From a checkpoint of a small transformer trained on Wikipedia.
Size: 9 layers, width 512, 8 heads of 64 (4 for keys and values), MLP 1344 SwiGLU.
Training: a variant of Muon for these matrices, 2072M tokens, 7905 steps.
MLP neurons of a small language model. Each row is named by its layer, matrix (gate and up: input weights) and neuron, and shows model dimensions 256-511. Each number is 500 + 40 x the weight over its row's rms, rounded and kept within 0 to 999. Numbers have three digits each. A neuron's up and down rows have the sign that makes its largest values positive.
After each neuron's rows, "fires after" lists the tokens most often just before its 100 highest values on Wikipedia text that the model never trained on.

L4.gate963:439483459565525525486544468477454576512513545491527515512462478497492488493527520453519546567517472547586429479479464403487502463457553541533477447401478545539483536552413484495581502456471564534507453466440486450486501524484447486523477545488456469576490505498444539487460537460486521496500459503485470536536507586498409584493571516452504437482530494529494543479510517453489438501471520492500459407479490490520525490506541472499588542528471520414558422506589528586504555501553467554576458560483559501516526438469511517507493477527458507583446558505517522489499552512504487507471505482484531530559477475535521497500457579525601471520533569463440487437485462508531478559476550496503472469472417517476476463461500435538503573470494485539479532453447430535494504482490439
L4.up963:478441461442475499522520495531623423532465562470476518479510497519467496556484478521515525568506535481567471463528534489524496442468439477537427546477525523432533454478463510533534504428603500457458409526496426491464512502547461498467512621472540490524509465472472501489423494490516558526473448443499554491508480537474497524474489549525514537499527580512470532470486513508518472459492500444519545489519441414509435478555496557536536499442485522442437554475472541511458462473552458458517540505456494473596506481566502562482461498456497504608404503411551466541534493547546436516580441554574452472521570510467528533461499529512558453465531522448553488511511549493562483527473476533454449542425562567497494467565498442499501510397504469466495501478462386447404500511465504
fires after: ",", " $", ".", ":", " £"

L5.gate1245:511536461515480509471512594525504557500533424515516470531551493492466520501479521560443483453498500595576519441522537577535518479557524541491480421510508438527502429544492460496500549538491520517455481496552525537461522477490486546506509458534502498512418535492550493438584511468486432490501460564496509508546510485458528486551500542546462530514445515491544482518429555472495478465528551503551551510457518521539625522445480426518526511535506565557468533518524550526504505444504530533571505592509495540494461516533520476451497480523530538484485471554405473432565504495490489485504578531485458467464468502473573556550466466468511469538519492421481402527564458554439517503496511481505514522523490566490462484536545520528520516422516498477490474480490595493548494536533522
L5.up1245:479466464457499587428451481458505532501448587478484439493536397581536477527522520533414491566547507506476512459500523524488461521485472468482440573465584511481589621460441478535505485541528438483457505481458493512530506503474510488458503529524528568479490413469429568519399581448399487548517473496473501440475528515467498442542438448521451501509512441419554472490527455486506488507569518439502510472487469514516482568563502526482539473423529480562522514446499476548493473534580551456493463510554510489497511516543498464542521547460536473482509467537464481530467550494463564571537460466508481524454444466467423521516510474445490488540449589537541509538540507513509454547552521477422493462505529506484398572521438529480528469520461524496526554492520526499490485504495445
fires after: " ", "19", "20"

L5.gate680:508456451561563531578449512527538570496502457455471513454473489474493501577442517506537475462504519532494494445533501473424505435504567505529497479459550463525483549520460536593479532529496480506504520505479556463505537520522491551461508543522494461480426457551436528437489524527456447437495535551545546557488464506464506476457498454504534519460612440491452535492594554478473597581537522477440511496514489483519505452494540547480483426480534474563475522501412507550418515526548513530532399522510476428580497520518406555469486440474484556515500547419444526518546517525567448468479503360513551492484565483501529579455535525474550502451499533524561443515543492492511485452563599544414545505497518494498533469522480486502499550483436445553558485442562419506522450538545445
L5.up680:459494471462532575520484489586542431493477502401494526517517515414448571486504607480501495508451579483539433479466511590460582461449573533512466499459552513511460547462402520551510540510445539506415466522469501451522471509537571521448468561494483507454441480442527583464496483421486534466571517491546545463528462486448429517509546500452550540568425453437523464439497476482512504500502525480498428470502502555448433483497504523472557429470550546440464525470519464442498540483555508485523475505453493471502566477503454510524498476528487525461446478485503482491541491481523496561443446511520488498546527420492477456559517520487497545460467550470508546506536523492494566596475457548527504563533499473483497446530464492510480515485427482459528518487377392570507480424463520
fires after: " ", " $", " £", "$", " ("

L4.gate266:581499456534519553439508497600462504516559493489501506580526523503532444556530547488569509475493588475476465549464544478494551516495512538444493437488513496496529424577586493537519477547449475565493550495493480477519512565481482487500471521522462477572538500505450565519464506508492580569431482452497429502526550497512442488547495525418590499438502482524509489488513478496531464489495494514595497500549557523527563464537487587454526543495498518611589485502568493530481468496467473507496483543485505493506503438501504524449581463493498556500479534498416460477509506513515479488536449522517501493481441471413539429503519531439428516537587487461516453513554467471498518438495562480492493563509518543527432463480465543462549479554484452561434505463436508557499489513502501
L4.up266:515542488455478579519510494477475503514531557455519315483510526472519489492535449538494488469497457484443446507518490514554497472478393521518447507460430512490504500556478526503526514525504529492510480573488472474452479545464454473548551437555583537458512486476527471393451474453473464522477473504495454517450466481504502498530544552511464471415547537522491458452550432537474532480531453505501519492534535595546477437566487400491532445578471508525445490499563516544542432517509513524421449441520523567441462538528495385513481470487473513494465448471484479494487510442517474452496536489471490572554522481491429510474522457504401452530530548460503543485490538479494492544441500459515538491468482504498428499510472536471546461464481532500525575430555476515445457527487501
fires after: "20", "19"

L4.gate211:533514394472465450493502512472525445489563531500436462517517488543433449551501521486494549460473498545443450442537446554483490445512572514488568521498501465429452468538495526524449558531527433523482540541524517480486502529490477482520530475505490460458476567480505558537505445520466472486427491485488458452482382544480488494509642472440462481500553537524514485455557446493556522594524488505481501523490541522433501494447527461509396445529467537484644539540455519526500507470473481508496509503480521455530477495521476477524543509538532492499561458479494456503513515491465467481441454487527519534523535567529528486502507471500518459584611476530490465566480525494550496471510441588506506483510473493554538471514493442598496465519520556573412435524455496408423452460532437
L4.up211:509483529539511503483535501548488440531497579577479476518406485515509439558538461619484449463465450462480448497506471447514531545528538499588429480547474520449463561543466523437498480484501434558549494514497429473510467464472513453502501530477501482529424468533497464505473501482604522529524462510481465482502475460510511498540421436497551503459533476504510514437476464462528582550452589478521538533551428521508535497567464541460426553511478470487558454513473510398470514471432543490525426539478514446509467488492399454565529481473513495519511499599512506484517529567508494533579442482534424450491504553514531455517462468505489551470545539532456432476477540497537533581381486476537522591491572479388527531547535452511488506499476490480506524515488578490440543579499504
fires after: " |", ";", "2", "E", "IL", "V"

L5.gate1178:501523422412578564479586487541416479508479452485453403463491515539519488511508505537553481500473480464526471557436510509559508471484483484508484527508504514535434478481442468548514427437426463526546557528416485481483480507533546483579495529461481567472435497480519434443577523487488530457456466471565502494477506508520501443456515468482437489504512463503544534472449511492536491477515518500521504515539541504515510532440472443597503480484531550544505476509500488532472471493483494449462464576498501550481491533488578522470535484508474500455486442537453472529471445499514423482539506469450432496472496479522484482520500501519497429561557525499415472526493470530454522454452565467506509546484444474599522463523526503511534501477473519601555489563412503584547497488518416
L5.up1178:537522485592537443477492499454454570524424481434505465497463461468485523503559499567522500504487591513455504458536526561518536505531523505525475504569558528427479513519512535475540483444511487533485533477522500476456488544482554510445492457531529532549449481513438530479508561465461477465465503512554450515511486394481433472439506432500551490492498435559497440555464502482502459515490493500441528406453504493503530498478530460493486564497440541584539533532491492484507500444531526435458509471571571512481544573551442563432489449476569542481512542476465477545497545539507513529518449510416543495456505535507474456512474480473559459483518525565488592543485464518505500504475565476495523452535491547472474492492543476501482502504502512455549489525414581521550414494519488
fires after: " ", " a", "10"

L5.gate1325:449538478484524488511500525538544413473498475468491494475416534504538542529520531487513532450517454446479454486522454516517469537478500546522535470451486450529524469508494485536530487525471518490488572518510490453517471389467487532487526523488489441523497524467492421427518478513506439475543495588510465473544464495493482434582556455547447469525494476483500427456481531456501524454485561469570502444498453444505532522504450532464433537498488475547468428499450477422479501557409447488538459521557540492535434437474525534587489476498470472515529484480448488571544511508470493474497553522458507475530601504428507465540507503450549551541446551502515506497450499449485527508590517531509445549577457492559487492542496545418557532452435500501515518457485441474428540492470446
L5.up1325:469512513509534502516532586525479392465528521512566470438551526500518548456547457493503550529458504514490418473545503505518541510500536506546480492515497397472493421470430584492531540470412487479415393492436501489472349481433554489511502512505507530486452497552450528521464401557494458503576456513447514460438507520507503516563518515544558512474498505516484486464504485508418539513530540476452561450511469502465495469511526538492519476544440507469452500449558570463533474497534480504533440514532492557536579457470452504522574521487554388476459478558482514565532493501506494545465472444467500521461495510548453466480518517545507522481465525494528511468481525588513420498512472507467517517529548538570494454516581429512524482484475546477594542462489446471468488431504435
fires after: " ", ".", " ("

L4.gate206:524501461502477514473536421461500418536502522476507508490579547508548477514555488545505517460501518503513492551549463493551502472486526530467561491521480524478506518559483543554544475552458483433490514503537550476494533500516467492466595585441470527527596515492537508527531473501494486551485487458515479515476572507485457576562518501461472589463472458511473535478483549495489513557480527517425528455537443507496528483490527520545487533494531519544550460521494497495566482460467453608560457436539512478458500420486484488523519524526428513499511482525476451530496532532504507518491514577482465562453532507429514543524456482492538455522505472498435457542447577443473510534513424482476502526496493471491468532521533414485549525472475426575494479464458493510521425532492533
L4.up206:489563430508491508476544520541565518456444586514470474521511452468561483530527518486561491468460552471446484507517484494483494393521469458495506519455532479531481507500563414516576542521523431500475551468510498577496532510476482529508441409539550521513450483505531504496444515507453491580441483450480534519532534561444491527510435491469480526466519490475489450494494465483515481503500552425485501506549541508474466476411498468556531513490599547491522494530578529476468486482368503492451471479498458522524591485442465445469483570541493536431457507521476550518487490631547448479456498519443470542506516490500557476542524477472459449455542527495459543498436587515468563482503590471505517507424445491529471466535524444533499466601468439512394525537521447531433467504535505
fires after: "19", "20", " the"

L5.gate695:558509507519486500482514533509508492485522540519429457440428480493538568474509543472482542497524486461493513497477478520540520517492484515466498511496488522366484583491427456518584491533535484497464469447532553503448538496520525533523493526525565429516505529499400508511501488523508520504451603462439408456546420483461530502520481530488517550479505503534465474522531557522503525536552503498480525463535490480514497454469535479447502454514467593525509530518442486437532470454505576507524452557479444496504466452503481498478524517524510529499436537559464462443522508576517466477486502520537517498557569503494515526512562497438525538469493479457511544505497514494412498538421528436476546497477441527489451546494479498464508529477468514481379444458466476495495500568588506
L5.up695:543525429454507590506482471514418564491462496527464477562512538481490512528476513499528477541505515570442479486484483550483531574488523496494526492446503453481472556536466551528548547462524488550559455454572507518515467448465486505492522543464474516465546502498497486532444494424442460534507486499483664435484546490469468466543447541512413529487515495529468496431511451512436535520480533433527447525419512464500516456517447573512531535517483456551479468515469462483477485466483562481518477540522510518528500536506490499442509540465561455497475405444483489485405515499512424476466436502464551546533486560501589502491439479549441471485515468472425569531452480483459473504508491482479428574537460540523496502458497463498502494461487456531494459545466534576541498512487525
fires after: " ", " (", " |", "\n"

L5.gate872:563538482489530576507487504540421571503460443479518501547539542484502475539530514538463542446514484504488413512605521515468458490469494494520491410524458579450460591536470498557581481492555513498524539422498466503536459505452489469529475467502499451508529522496491492508486518501537395529512537464478513453540477480494477482429539540536498508479514446494523445478557513521517465477416510476381451475503560496518561477528485472493439506485469455460526490496518466489517550462466500446460530479439530517535478484507456479505476524441574559531525530519458500543524511601523556480526570521479452457464508584555491452458500528480577512509502532516515570462569477512433536484473538515521522455459464493523468466464521485448477563447442437478453535431508456468540460526457496
L5.up872:532494482506554500497512497438544455611508512472557542516456510484483466570554531451465479427404462508490485570521461428499507612514551463526480562433525528533540554470540548509489483472541556517521511563501467521482585461495514501486486489489501454455489519421550466490522559589494473519554503495544487438505409512527519542553546460491483523463473494464564521479451442511531488486465524422453529516434478448481477481471461472481514490483471478458547481459444576427439466470405504548459503492448441513444460424563520545433460464417467470473539415485417505536434433525583497452516463466540550503503532458443490512510472537458509461584500487488525470531497501448501504544464466509453502459544513464506472579495518505542476610533452464448540429532529464492514535489515537
fires after: " |", " W", " ", "man"

L5.gate772:482460511441429453482585550434478477516559462475549459480496512473527550462423506464504467441514484574518477486518469480553526563524516532448498455541495473535464389563469496514554485547579534458501589426514523484460527407491476475474495563473538472487537518518502524551602511488485463424544539497471501421500461535486469524518485529520592464454525528469444555541504425518526498481551430527464505496456431584627507515466554503461541498517523537518578608486543504479475509529499540553490492495508459531497448541488525537483535534472450473529523518515480475513527568479497519502496468552574568488570513456485475586504423535458526509480501503465474407523483483472505503487509518582468466486508530460536507541439433450466550490459531510509508514577490547515501479532484485
L5.up772:459469529451508451468457479492470447484470491523539468462498458527558533473491489532486474492497445512457466488561502479485524512518439570397545513489554438505508507481511530373552531497519561492513498513474568453475485469538494552501476512460495522517431508461529499574549544482531556525475496466520532472470443497509504565470464481561566499443592471537449516430531537528490499494602532409503523491528475568527470503482517489527515459482411456499510528515530506487511477502426489520547430571505488449483597487534509521491521460499462488509529445502472424468515440531538573525508586594562472527485484477474517465551477449451549474441510487542579520573547471499497480472552479496525494536481526582497463537507456455467490483463478525475510534536465583500501500480530445
fires after: " |", ";"

L5.gate947:437527534526469525491535468445487457492501499487522500497484561437485488436532537459530498549458525446483538477493457522522570544559472557491492464439494511474470457484521505522563465510605478434521557492499554507516538511466474507516493525516497486480463503435520480495494517485446503516519560515496552480417549492514525525493558505502560538470535478504553497413472495501566576428490473515526456379510489480516397498506509447519484407598485476533490538457510404488534542498486486532541469591555475534455465458491444525457471482498556509459516556561498491470517490501457456438472550512506483512502513435452485502520487498452441485491533474509504505496526489513541543516603468515432563443480505477412464553453481493512529491530458508567509504538455507523550483467560515
L5.up947:449461532440467511452517508445513436550456535485522488523466476488602510542527455500521456435472423520468541471498456513527500481477485512542531476407480499493516457500483518470531505510509482517498487580523497578510536498439522495513502541511473444515531418575498434466448549533510531498434568433463551552445488495545509479491552495501505492465525537517505462523535398456499545500509434513455487547484494498453458596445549515514525444540492536450434518486501445566490513528464517501555504551516534436534495544452433528536471499470539493464477427557509462458477510520483441476532478515498499544514508548523518485543446483465424522499476433530460479508548446524435461511532459401501477500489479518413518485528548486473540481463552506483557445485447436458498490489514447
fires after: " ", " |", ";", "\n", "19"